config.toml
n_kv_head = 2
head_dim = 64
activation = "swiglu"
positions = "rope"
tie_embeddings = false
init_std_o = 0.00374
init_std_up = 0.0183
lr = 0.00124
beta1 = 0.95
beta2 = 0.98
warmup_steps = 358
batch_tokens = 16384
doc_mask = true
train_tokens = 187700000
MLP neurons of a small language model. Each row is named by its layer, matrix (down: output weights) and neuron, and shows model dimensions 48-239. Each number is 128 + 32 x the weight over its row's rms, rounded and kept within 0 to 255. Numbers have three digits each. A neuron's up and down rows have the sign that makes its largest values positive.
After each neuron's rows, "fires before" lists the tokens most often just after its 100 highest values on Wikipedia text that the model never trained on.

L5.down350:108129142097135126118091095053135169105102144157187160137156184126191107174126106163138084116114168132080150141137143161155101130143102119126131115213057173130104132100142162121109194137072139130140148118127166100178077148102117137132095160126114131133132164129112103131141099132218096111114167101132150126122086142195165130202137098139097169143159078140104176143132134157210124073156172095163160066081145088077127129209130118134155096152114114139127139144153080142120123190107088130083169123131137157130130188096161136159149164134093135169136145118110121164139183151083178079
fires before: "|"

L6.down564:146126115052184128107175133139112141168131125110135108118110143123125159112076153125092152151099196092127125161140124156162119116133132128106109151129139161163130062083171147173158084130196079084105111122098115104098101098131127131188133045126107110119144077101070096168120151127181118098124157098093161099150186144097156136064105154128170164176090110174155140184075143059122127105126109139168117162124105121176153147136139119134131165154145229108119134087161144152132103127132087144096197109105131109142150158086124115151109157075099125144125108119078139173139047125129117169
fires before: " ", " +", "0"

L4.down124:116152148120108113100071113106125120127130118096086080125128172095158140163160110107135115150099166184142132058157098126106199150143174162085062157094138106117140106085128129105143125138104140132128128121170073124049114099032158099126127148150054144131160120145106111068108108164153103089109177152181122171137127143103119126172152102112181127099103110151093121078105157055129149111162122097139116107118085112098157158129177140137153093150168189067118119088123097129126136093163117202187084119065207128082075163199141149126133112203062116121186133136130147112133094103057152131
fires before: " ", "am", "orth", " N", "ear"

L6.down235:109160148155130094170107106167156104081065093152087124155124139125114162112108146181140092159120158145136112154131149196085147081129088150135088089123061159140095116153086118119129133186159121147051155102089171111118097171147167167118133145113119159137119132150151152109121101137118102078145162166109131114143176094115118098092091121108182155156099166112127154092101213104119167122148076100158175103157128089165165150173146148141154134147125091144158162135116166108203149133138168154151119090180077121134136182159162187113108161079146162144142110102078175164173086157124114134
fires before: "u", "ab", "b"

L5.down287:112134096092120059113125154129109181177110151073170094098130130195108187160127064117056104083126141103129142109161130115187068125127135121041195099146065103184114153123105135095131103102108088175148126163182138118129126076111109110197091111092133096139164116123120107128139137109086165127172178160109097113109108128082219091148075147128102158094157197095114152137086168149162141139131136195134080127152115087116129160126137137174185172105091188076161156165213135064145120166167145186130112115137098120180151133151147170119111116167157150103111084142155116124151127119117163110
fires before: "1", "2", "3", "4", "5", "E"

L5.down324:139089146174112203098145156161122178092124135110116159110126156099112106068149135075130136112151122161176133100138195083135121137155139115181161025114113108152129132069166132158108073146075107128150207071121144132149114078118115159097146169138133071148082113112143157142146115137115149149130093116115130114139151094124129143179167132129144089127180140146139108080170153136116160152116110114115118102196073183135146099130175164157101095169149070140160108135134177141168127153116150063141105154092154181121174105140116207111080095080136106094138124163183058106208096161102049122
fires before: " \"", " ", " T", " No", " Year"

L6.down606:169127131150202139124094194147170173090076131152119176145128164129112171139181138151149137128156115117114079102139138113108086174108142180150166127163106179136059119148160179132119142115062103090094129069135141114123123101096213143083100164174070101175110123072110145109085101102138142149127129109080136150099179116143070152104203104108158143175148090179154117077168070108119151166120123139159149161134099169142149087143185165105118122136157065152192124152142179171093106133146169098099142089099159097124118099129192194107086094058178112090073127183144101088091118113134106124
fires before: " \"", " T", "0", " No", " Year"

L2.down318:118099136165133209088137112105080184066153090127160121134078128116110121120089114198137076146144085070099119122144092126131117157102185100149142079088162089115149101095104137116156147133206185169116136138109098172168122127119075080173169129149087182128165138105158141157155165172098106205119137116113139098141207157106135115137098134166089144155152142103141127117193096186123152124117091132164134175124165110116110168164143090152020159157126106171116142156121138106137159100115110120200117185113094118125122121097170125154181118148107122166147160148090120116135109138041121164
fires before: "1", "9", "0", "2", "3"

L5.down319:147147066127130106150089095158148110110164108116146091117093138113086153139139097051109179141111078138126106113113108166113123120144142160155150195115144113125134110133104145135082181104144192101142064122165135152144163137119126149111128164093113141108108170144100077127146114115167119089128114086163141094112176089143068119136125109133135139098120156058112186121233183134110049106108069097118166143166168137153157073141157200147165169130126153130102146117149111100070106149138176091082165175148146145087172132107128088078125143120155133187128078133136145097125132097121115135
fires before: "8", "9", "7", "5", "6", "2"

L8.down401:168195095188055167114163097114165073110115148161137124119170166072145139097098106131142053134159201210126106116151165182139119125182142130117121120103116105167140182138081127133150128174123113164119153124141134121152167152095111147125059164101116086139131163098117136115152199148136118157163113142117171091138180107159142176126183132124132096123103144190114109157106162125052132126108141090115107152092117157163093122114082106183181140163114134134118165123142158148142155098139159143137139095154053150161143163106130144156109185127070178142175119117165154168151141122102150166
fires before: " |", ".", "s"

L8.down641:110121130139133210138144093173184078119102113157073136158136145141078078113131076145173124100119124155141155127161138122160038117114100150140125154136105114094095144130112128113183077090065177157149112141117188080150097084143106152126117105144112106161124113157074095158140094155178146129163147099069144064127108098187109120125072193147143105155103176109135108127170122123122087159126114150112190108187095146093122113127132164147176196177209150175133063114079155132082116162171119090135122088105176081142117122120103076144167089134131148156047148121145123100070114115087129196
fires before: " ", " •", "-"

L8.down695:126126176103159087144092062081113098099121102145109147089107155142149040173118157118079144096109127152111094144131131101146180127115137149114102114147182182137084123153095113106097164146140095148127140112255090095167082131130065120084144115141124126117087161104122099104083150124143116148137166126155077124113129097108140054121154101166157157138161124093117105128165148187162183115129070135149124093098099180147174141113091151098119144105114144156126083109147097132113121112146100097114088126156164072035104156143129074161128157140154089118135146132203130150132184111084136154
fires before: " ", "9", " H", " J"

L8.down192:158119162136160120100122099119096153186108178185201132122109128200149109122170142113136086088093180168104109124206192070111089144155125153137136109149089101177115157140127199089128104083136108108118163096129131124123122152167144141043109093154131124146171143142092142133109146174221067100143120167131116096146132093162163107212078094200089144122133151156159162154140126102161058147133091120175099121110122096198086136166068169103101115113132159135182107172159063117105090145178140129118144139137102199203124082126102175148094155162094101162105122082122130163152111191082183113
fires before: " \"", " |", " ", " D"

L4.down628:174121096111150068105116142039116157118133121143142156089110178126150156194151090174111144143137127162135054150092103147133164103141143108101112054181121123131130073105079132173055151134154159112117094093116120115148112166144147140104137143092090124141139130136112112144164086122208087088137155107181196120147120119168134115228085099129077126151123140119143170119107100173144094160136119040120144128096181104116114181151109090124169072163106094107115125170113158134173145122095097128119090120168167102122133182128153162167110135179098098161105115124109158117172172138090094062
fires before: "-", "1", "|", "===", "2", "=="

L4.down409:144148127148050124139170133107183153081111165090151134131099168115169114133130095122128121090100183116143144099118127141165099138148097147142115119163100151140090118100169113133163132155139140082132116126126102159129134111121129131151131143175116104102099088116098190137065141189154106101164129107145118087162100186163059103110158122126148136099133069180127122157096213095160143104123170207134115098089123165114104087162152163141176133166129187141104121149147233142153154145096152197174043161135086139096105112171142135150140078140062134152215158183194145102189200149136130115
fires before: " ", ".", ",", " |"

L4.down238:163081118203145053113116070113094157133143117111142142141144108158109129112162161100107096135163158146113104173107135175079091110175055136126145172175148060075122142107057120195107187097114150102115118135029131140079160134100128146109140145095145097193121111077130132167089142120107202157088168139108174133098141139166146106109147152117080103066132167048078102140139105174107143148065163052136183118175151126117124134151087084155079090137083037117122123109143158103172125155165147098187112124143114132132182109179095142110123114069145140138166115121111103132128122171136095134
fires before: "-", "|", " ", "S"

L4.down17:140095095134162107079156169155107133083148139186177166099049099132135133120085141089121132145112117129119158143116167135144117168130130137104130065139107161077135120186101098096087140122092086161116114119133093114143158064130069147188118097110100152136112198157111126107174130061162089170112148171131150143206128095179180106121109108119067129106121113130172153136181148180136145127177095081143068107121177150097085135164088112103081108126097165163160087172098112105168113140107120116132098137096117131097135134113144144081112061164113101125155167178138143069110081172081132131
fires before: " |", " |\n", ";", " /", "\n", "1"

L4.down519:151087104076138117173124149171160197116122087159080102140106121145146162081117153130159146128085160128144113182111148132121157128109023150144119122156193079089128119142108128145110170088086155150134136170092080090163170092113117133105135129119124158167142085068110125151087132094073146115125138121129171148100128110146124122125165168080149066168102127073107136143150115086102097130123121064158153126092151130144158106129093080093139093121120096117093130107077110118171199200085161069092148114182092094151158168207082153161116142153100093160095130167068119099145101141123111111
fires before: "|", "1", "-", "2"

L5.down548:142136084163127123083142149134108085125110156076150129108078158088160155112120139072150064075146119088115121094196116084153110110125156122132180147130065101122140121057196106079125133023202116165120118086180151115129117094159124166142114207175129151152153128201098127117084180139146145150122116159098093102138125084078133130129146147134090161132130148108097097132092176118076139110125125150181106112146094097109116130111161105159101146133161142073157122126169130165172095102154145056131140127111083122111177073096100102121194144199134119151161186150115120082206099150160062113
fires before: "'s", "2", "1", "8", "7", "6"

L2.down580:065134155148161107078079088114110164080145110130111142085130108056115104140138110139133119157138120093149146072117113201124208119168184088174186081079111140125087134166078159155123111148134149157139102138105177173136103165080151123151150121132098153063121131157114127141127070192164156122164183100169165117119099155090124126130108127102114143088118090122119164119150124147067117157125103099154176126133090098072160116149125116179091087080155137136098157211075122101106119070151147117153163149147101141078170130065139074137167152133169141172146158164124153174114132110149118107
fires before: "6", "5", "1", "0", "8", "7"

L8.down319:161166133152144150149085125089122119073147133188147160174122154192144088125126129177122095146135170137161083089201190139124127147105143141073147165132112151073137151177163114086123090085129181170109113118110171084178115100094144070170073150112135143112172147086082128110111092168171134169091125125107093135060085102166139084158107111123098142117066105121123142112184132152173075115181142089095145145122156157120177114064108173096179129117140142118142135111137115090126085095122117154130090153160077070111115137072127115107169121188157146151123117152138118089106069144152069066
fires before: " |", "s", "st", " |\n", " was", " "

L8.down656:094105105097127172090129112170143090124119096041075105146147124097092161135081098133117097140178154144132154199102121135141108170118114169155143161154099166076101078170000161167155162121107181157114119078162143096140115087140175120182131110123067150140190097177122114115165100089117150129160092081111119166090138085110098066144086129130145130092160149109088142114136140127111100189120142181120067131100159132132148111107163146146090171140065157098127156129085121189122102161089111061137110155148155130167132123199125158095151113099153105153123084130093158066101122139132127150
fires before: "0", "1", "2", " |", ";"

L5.down1:160112129063130092078140075130077151087111144183103148109112159165129094088113079115073125110093129136111134104177145166147125182126132080171200154090107091130121140182172105100088149106094058139109114062166136114160149160141127083106129135164136136150151106143115168122159172136117139145057172179070092133083105113171126140178115144119064176141151194133100187156190122157039099090108110082174081140135132156213142065087095167113128115079122152109133130148167113083111129093120112104141085117123115131133146156154121122090151093192108156152122134169155123089117172071046097081
fires before: " |"

L6.down227:154176143137140130135112138176102125102121090082146125110168071155109075129121167122151159096164173129136141121151165118092083109127167142072097162152103181106102110152137141130105087091063107161170132094135119118104097163106110126144123159184133111128068118114104170210180251173128077121099105142198169088123129194105121146124079117137213175174103144130139142160107147129192105111100136169163145121128109171164070063137120157167147167114087137172099177088076186080125166219136167087121115135134126124119130080157126135116106143098167101134126101090181115158086125146107163152
fires before: "|", "=", "==", "-", "===", "S"

L6.down552:134136137090089167145098143127129131096104126046107095093090130138185082153092173107134167158083148152177151113145130126136098219149170128128175155064108115117100084069034148147101133143161131133168135113142108158132105110120098148158150084132087120141138077137144101092099127082145122156139211126134141088164114089105152092126078148097099131123162118124162149132113124145153139115149080165074094124189132121140134119148147143150143188090092109163176143169169122102117094175138166086166120055160133113119174115163145168119151096119154152194140127062144103081101115069121137102
fires before: " |", "–", ".", "0", "4"

L6.down65:130152105132144161107142189127096115141132152132174159187139135143145147120056135157071108199115150145145143097144094145102076151116107105078069147130203142171155069105104153076160090151108109124123151049121127134108151157169116151228151080130132089107188071148116135113137126182164140148163154166111103116102121157163160157124140104119108149107147129078190122156087120144142142140058110175089047135149119185146106147104106086132030136117077179157123129181141156130169093102106116139171141126143104096146112147115089162167172091197170113118128126094178097179117101133139109168
fires before: "9", "8", "0", "1", "7"

L4.down664:109081090159125094150128132121124115098131114159151165110100181157127114056108136089166091122159144151107097114144170151109197103190109088148153144171169108182106156132067123123153171132080155128151099114102149133090156077089119153105142087053134117141112105105171128141114131091151100121139141162147161137153142146138105066104120083099084117158126166031086171075124106127147088136123107001144137118108166090129122129078092148141124116119115062101151083143069097148096159140195129109125104165103151088134113145202113107119187124139145138141151136192149157136145121091143161117
fires before: "-", "1", "6"

L2.down316:182143105169093125157208129133137102179105153100087126175163063111157158124168139136157088078174087111109126133121151116133071135113122122144089177162183060115116109106113099119163152074107095161121167128105173091185111097157135126088114128112140114170080111114064110115107128106086112148093108121111112113138107154114126080109160198074143116159149138122108136109145079083165126110068093134112143098152168184152138172107110132075107205136131142072134133110065144161134156149086135135070103094171112073151098119160094100116115119125153092096105148132109141084151152107171155186
fires before: "h", "i", "n"

L6.down535:147108147167152138144137101100138107161133117114131130094136171131084089144112143167135134103158148172105087133134162137125147126082108179105100139146083173090182138106163180143098090126179105166151071142121129108137090186145146169102112074115101176092110107114123152170100152145146155086126192109115114099128133143204170191131067097106139155147117106168144125087124173104086000124131133147071143170127125092141078101125082107095156147164101147112107120113114140107084153098125127115121184183110066020090118091105103198139105146061119141141137134161118162122099121118116119129
fires before: " ", " +", " ("

L5.down160:121158172128101108106132083129146182102154162206085140142121151109158170124077156137082134076135143157148178085135199144172143122136187116171170116100165098100090124163177136150120164108068112151147102153177131082144148136123166137150136120161153147148048134134142130154132163164144140135201124070152049165140175103149120119155154168118137183149145092081114140154130091142160117096144107042122126137109129143132155089129152106125180076161161055137133173107097135116114106133147166140161064177158104104076140141138128159124154168072147167132155132147177131070082171090149087119
fires before: "s", " |", " Sw", " (", " O"

L6.down150:117161094109069137118097031118157125131165128109133144086094054103133189123116119126164133115024056162125152142158141129144129148137180127146186127099130147070106082189194124092100121118089137133086103136119081141117110128112144119129156137114083128096169136167113149145096154053085163110120115186132090104095103132114127146177144132105147102110166156076096138146133142132137075035110158111150105146137090110158113089130131146144148086096183100145080146098111142112111194149150093103170154086104109109159166142128139128126167108110128100161165162103126118131116130096086179147
fires before: " ", " |", ".", "0", "1"

L2.down306:108170098136117098122161052118136111109112141130093096148149141118112144085146152115178141077185074091068143111059128109139060083078135144091098154128106156079070091140115104139105162174110126123134117119147159075149121142150068135152117131203164084181159136084086098117087121126144159139106130126069141098107158149150139173141195133149153156153096130043145125123114107113132156127169145090144119088107109149042141133151135093116124147112106119166138128154111120116096136147114161107135087152118127182131133201114086139116075162137124087109095117102174099149120105144130071134
fires before: "port", "er", "ix", "ir", "inist", "p"

L6.down320:110114108119122139137208135162179105120134077111112164086183147119112153127178146114114120111098150174095114104134118108137113141160100123136121121171149108137133145150125111098120153114110188120098159182152111185077164192099073139145067129141155078158124189124126120112136117138120193110080115130114145108106183124144146181132117159204077150098083116145154091139117175057088094147183133175149139117071117159132127137100117137146102152120116087186117112109145154060100099132065241118078111126074095127128096097137134140079123173124099160048118085091121090071187172140153160115
fires before: ".", "°", "1", "0"

L4.down107:123050119191109074122158101104176103104134090166135127128131118171172168042140095132138102125117173102154077131125151096114080119123057139145109128151222125120138115139072136170158140116097177125129118106141124129085215072132122125121111127123122120165094093121180116165171166129118116149114142150158135111109164091139167089125107119089112074104104185032103071148123129142091134105062079040127133149124194103161128161082096082145116080094088058136128121102049089090121139079133117126152105151149087086102144150167084112149148120155151113113125157121131088071147140148167124092
fires before: "|", "-", "1", "|---|---|---|---", " "

L4.down220:113122138138083105155131112135086170117122094112144117073066123179152141147115115116079165101058137167149094089136108128130058104136099152105126167144073120144080139134070125099114140124124108135158145185140137174112084129155068116114038115126123145183091159172109183112132208110057078096179108142149173197147150196132142115107119112113133110153154119126156153141045112142179168080140100196128114071152158083091119097173104124154204120160112111165100159178108156100103184128076149175087115187111192131087187117071170119167156133143155131185143170127146109077125167133106157119
fires before: "=", "==", "===", "-", "M", "C"

L4.down83:181177135124057120132084111074103188116180141117188153097153198058134139134150147159131151139067121108120100113164097160145110086137105153094116100159085079089090127094162179121079158129169184074071061141143140117123104192135107145139096211119123121066111122150153166153094124146134116081130127129154157144069146161152128163169110148144112130122076108091164124166131132196166138129132126137132133112089166098086110123145123146195154068132111080110115131191143117107144137131086137156110093173173163130092142159138098151157068151149104138140100070133133148160169142116082079112
fires before: "|"

L4.down4:199099097154116139107076140066117138106072136138184127123105116111211204090154145079144138115146162146102075133135130138060135117112093133101161110181120101152123162075069167117083116120136111155097132114100173109124163137093099094140147118097110149178162139132135141140125127114175124146087156198139182172103153129186176101192141149082084135151097141054108124075146113146091051127139148050124217138122164083181108108155115079098087098064121125143126116117109164097180104131120119115196091130138098128135098134122114141152179113115109112138130147109122145081176111175138143081
fires before: "|", "-", " ", ","

L8.down354:077169101100168074093098151130080118110111133153099139101110113101088127163124175081129119149115150153122189144112115209163149153120152138114128199131158163134114222141078088107116136110119056139144143054106059048172137174076162140107152091136137188116117176195102087148174108142143127168085144087129130143146131108086122117106174091116140142168086077088157166133154180128097128153142137150116101056097157143188116146133088164136060084035148172124147151125126154146112111099119181051118128117114128127100120115131106146097101171099133189106125123131161138140137139119100105118
fires before: ";", " |", " |\n", "inal", "ult"

L5.down2:089158076111123178104137087140072137109163077145071168152103121104118084123127192116168157157122115116163173111115090112151130098134144161203090145124127135150113151071138129157103107121122116166148113128149153145065068124191119136113192089111142112103156078067185124126171133131103162124116118155174117069135067074127156097143110148162124101160146160118100156106140118130160118114160203126135131124112007128104104095134091122149157182109165128105097128130111100175129121208125132096092141152145117195133061124113115150105098087123131122181142123150172070165120175124087067212
fires before: " ", " M", " S", " \""

L4.down376:138113106198150122107128156114193113119106146124140142167127160097190145071116108161127169105104177176112061153132144155106116098164135119149154149151162139063067086083121155199112122113144190126129120103128156106155119147102151172146107125152163163120119112106128183125077139129132147135128177183109158163131083118158121100104118153068070098160127099047102091145132092147141070136167081059094195150127144107087133091136115125164081089083106085142109111187133128132134094155165165145169086123111128128075105130186075106142151122130077154164140115121099123105147112150101151105
fires before: "|", "-", " "

L8.down540:099065126144125159135138154174110085124160179125126115124161099111064111134138132148144118102164145119118126128154178167110079113131100155135177092129092143073112132149147161191120072153128132155167087086088126041144069153162179073094132151151098115116076097166097091112136128093118085162110142093122125173104154119160145115110034095159134140175125169176114126091140125184129103096091105154107115116108130136168138110124112182116166191131159127109142134130081124116105129165152121136145115136104150160172131102180071155166104095128109134133170116123127150188068143180147182182
fires before: "==", "===", "-", "=", " \""

L4.down378:164072144140134105056120150090127124115088098128181176130154124206188133103074096161103094137133131117084143146164121117097134115131083130112168139143137154087103144134046141187132206093110136158158098103090120100123115142097113133131122101106141138112171092079168102154145162135149163129103175136137165149112148076136241108118168097089110133182110124062123120139186132173121102135129099050140165122106143114110091126148084078192120100096075073154100097115096126158103115111147144101157088167163170093134161181161079102160140158133090107120083140151123115131108139146101132125
fires before: "-", "==", "|", "==="

L4.down324:055100138147099069112088131135139123148127076156123100150166155116192121144128179143072124135132150072145126138170105123091083095125119076113099077128104098087123103121080138146147124173134085135099131100121171114164143152160183138126111137093124144118129181079117158078127136121095090098112143154125133116141131126194137196112163127141157080096089129173113203113157137176097127133079144136132188160143141186133141066094109145072098119151131148135109161093172170078164090156221130144128078155150080147145104145156146158094139181056145104126115077169076152102128104141111180139
fires before: "b", "B", "ur"

L2.down495:174071076081128124151114092105104168168095136141090089137143093142068094107106126117127178064123079138128148144149143152139074136134105149087098100138141095100039128100128086140164162136134059137151155119177114110114103119153138090169056141102060102168082113177094120086085117068114107167088108170125080113144101150149128055146127161076109085089152084145080106122098127115162158153119144180110154142140144093142120118149052108100095193124100126104157137108117133099133173193135129119053114058119116070108110100129056185107118183165165164065140153106133082114130156157209133167
fires before: "h", " ", "H"

L5.down228:107134110107141158144119160160133120093098124148124145139145088110132125105153115225124144134117096176124103142127096185040130125192100053141126104148209124136126083090213082127118199138131184090106112135073093135141118205159157081128150113113132152089131085119201133153088140057133132161102131109144161118167157077121139181094129161137128112139130116162097127075112102099134115112167119120202136110154109134118083124085079114151146158136085103146128123160224084126174083145101178132172130213114124068125083127177105163111136132122162099140098108134137130099103134163165084145
fires before: "0", "2", "9", "4", "8"

L6.down460:156119088177154107089137132122102179153132131072112087118145127141127066111140127194121142092070164116131143178156132152167109092149128081090077100101146094174108109108088096137118191138125109088084126108117182093098106153089095125113110170117172117162191155081111178158098162111113132038097078131082203109127125133094113082066077109125178133136140117171163116162111128061128082141119073188141109170116159153117063126164074129121088116133158141124159148131168163157133108169165104073126161110147147054149144136124158120096127102136089139117120100126125122204072117139046135147
fires before: "|", "-", "|\n", " ", "==="

L6.down155:125122117106126142150178186218099097116114152118150084180111101093112132095101127115140146095136118156140143135149176167086146186092108122060129116119153097112199135160144192109195097114164167122109094113151129115140156173119162101153075104114107145134186086182135144152109096101165188143120135106117096173098117092201050091123024124144146102159152194121154102102111120100072154121067164134149137188156153132121156147105132115169086146129117132087133165066116088114124101100140113110113101128146110086122075127200124134153199171101139110116099135063085144143091082181140055160
fires before: "2", "3", "4", "6", "5", "1"

L4.down581:144084094102171155094088151147157157089080107145151102115143154170149154072121206117088172085159114141137109156160153141106169180129106134158164101193117101095138131120072132170173140130141137147133131156120120096093164184037134145174134134067053139177132101094142084139171102121183146150108155174120142150174094084127195119119154160090109128082140087087101166133146118108093093156122170038123206124169172104166094125148146076075114083124113045087124115135097127097131125097107161115167097092170105125115086131189124104121165113146148141129158151121152097133157131118106178123
fires before: "-", "|", " "

L5.down592:184144116115061118146088134124132117159120100160087123143106127129144128191112122123102145100188157154172118100112100142137088144131075136079114081180026151194131190106114156160143158114110154132148072204166117082090145113084166139145088090127153102206131078130144144059127139078037127075102092188155150147158095082177150101149142197175118159079154132136144142115086139137090125081126141174188123129082123085125081171085139148141127145134141130096221129114183159155118139156091136123080119117155154136108149123145167152122098143158082124090125099094097039096116167108112105142
fires before: "1", "8", "2", "5", "9", "7"

L4.down130:145134115097109081123139068101126150122145163115171124121142122067191149147120122127109091161109153120122128125147167160109094128098125111113073111142157074094063118108136198188182154113078152116147100064167105186152075151166144146140087090152148180114151129128155151094077113179179193115177110134105071147143137145107064095147103163121084136182117124130076162087137166124168135075181114130138104153147115137164168159166170130195125096099087131119114142133121161118160081127098179123119108115123093050102092140123120069166126113149164151146104072093101136057164171154113084142
fires before: "-", "b"

L6.down640:114115112156106174146113155096133141121129117108152157189155134135144104095060134157050116188186215083149131106126134115143071126127133154132090118115181152101092180112142104113153070156145125119068101044138053122113095191142102126143152147116147123091127104091121181190110094080154095155105125096173156083098123124168099101149149125102181127109126099135131082175157118157226105084115149133115166108129127137186072103082119156181105192063122088128156130145096233148148075215093082162130135092114099136109154073094113185106137089179108146177155159124133155162184143133091144182
fires before: "9"

L6.down315:128118197142107115113158145104088172169125082107137115138146087143104085108106153137100164114100110101100144145104146113131061112113148099095098167111113137161118110109127114081084116119162120153115154149143186158107093115122122103147067107141179186145108178094079150154147255146145120065107094154161190161085105198115153111176105098119191132186125126126164095138092134139225141085196139144101142166122161131113087107142079112154214104113136103158106157115084161129107155155166145111157107171124122105124151106170128158104081151098188139109166103184167096164096167168132160139
fires before: "|", "=", "-"

L8.down283:138126156121158070146120121084095104131099124153112099125098093099102178156106166131147169106180119167044131134197175163156045119129131173142141131144112177142145134117142111139094115158107142117129109093080126113160139126100135165178159140181096114176126157166144106140102128144162150089108170204169137128112081120148151178069127074144129069089142101101106143126146137080154101145055155134161130138166147072085166123130104169160143102068121135107132163091079202138096128127182127109094124139133219086075131137148141110161128181097162149135082114104151113124129150129138127042
fires before: " |", "ce", "N", "k", "c", "x"

L4.down384:078148125109173108153146044116117130132143152074173076126134129117088153157152083094142206154126121074112148108151114088175078107165120170104139069173099126115124174119107144115056147089149133169184128130161130175171137081149103094133127097148108165109122202100179168094169163110144099083126122112138152095168136158122092061102089123113110180135167140117131168102149099166164147134135156129098135113087154115150153133169085174093108138145114118118101104136137118113109210141108182168123154114087109159115153094133146141128073109097151164191134115125150064113110176089124150110
fires before: " ", " —", "1", "2"

L6.down421:175132107101116189157178158109134155081095092129180170180082146129140076120130116136193103123061109102128090156132107164103138135155133104152106107132232074069115099174135098114152125109091188128142064113090136130117150181116158134085129176191052142095155114127107108173103111130149142147126158100141142129100121148157126093124082108150118135122154153122115083159097108103137131068096130154206070145129206167134061130139091110095077150136093162108140135168107108133153094116138115081092117094166087121087158187170111088094128142126096095189110112105187129119126120194110132114
fires before: "2", "1", "0", "3", "4"

L8.down132:138211106080108107165181146094107103128123140191088168167210141133148186146121142151179083112148134122091065081111153131175108136193172063119106138181098172115147143139190088153170118065104114116107084134144113204152144130106152132126113086138111144127101121167139140129152093172189112128163111118160143090160098090199131157158127117102134120078127142156106092118099150134163112167103126076166126122095115118142151181133156104160123091148132089183159137111185133087145095112123174106072160102145159147108133151093164147154102124149113093120164112123109133119149082154145159127
fires before: " |", " (", " |\n", " of", "s", "icip"

L6.down697:082113113183197188157102140096101209098108105121136151103104112169094136118152137112092148183134116131121140119129139144121150115143098051164155118133141086134117122134101140080118119146138082109117067140131168171130138083171081147186115160113131090101181164112129140114152106179128160137087140132130157123139163139124045115143170066070115196128075113135142113162217128125155104112118075078092200179149187148124180115149075137122080182063141109124145147179120169115109111095146121130152205125134129148082149141155115128094148090125135178175118098133119091045167110152103155155
fires before: "″", "3", "5", "4", "6", "1"

L5.down113:099094134193152149089193122096104138140149128135144145128123160148105060133108142166093171067132101147080123168140117110133107138174100133130095104132123105118113135158074094143093136171176161187114045121107186111090153138119097159139139043089146132101134157065105086197126164092191131178148164100130132119125130134090156155122069123135117090148132133119127066198132150072126130216114144170157156159123147132187036093108085150069136175117110139096143131142084145149098171152196163139104122137096107133171096080111124092095156125135140148168089086154133111093046129116142149139
fires before: " "

L2.down249:181125129166100081114145131132138093170107163062145161191084125099166178123147083155069124138122156106112146122109192151154098084133168051176146139071098140121123118128144164145157122091094128129155109103103176106168170137097135171139115087085141085152118135165134140089073117105165109130149056139120140196146159123097096138115113109125119157102109074090038179097132111126090137067124148107115168180106077146131112114150166129112159113109099127126113051125174132103116102184114124146163151085140155129040119076171137122154129136137161080133092134122039144152101121127148103051
fires before: "-", "b", "m", " H", "p", "ong"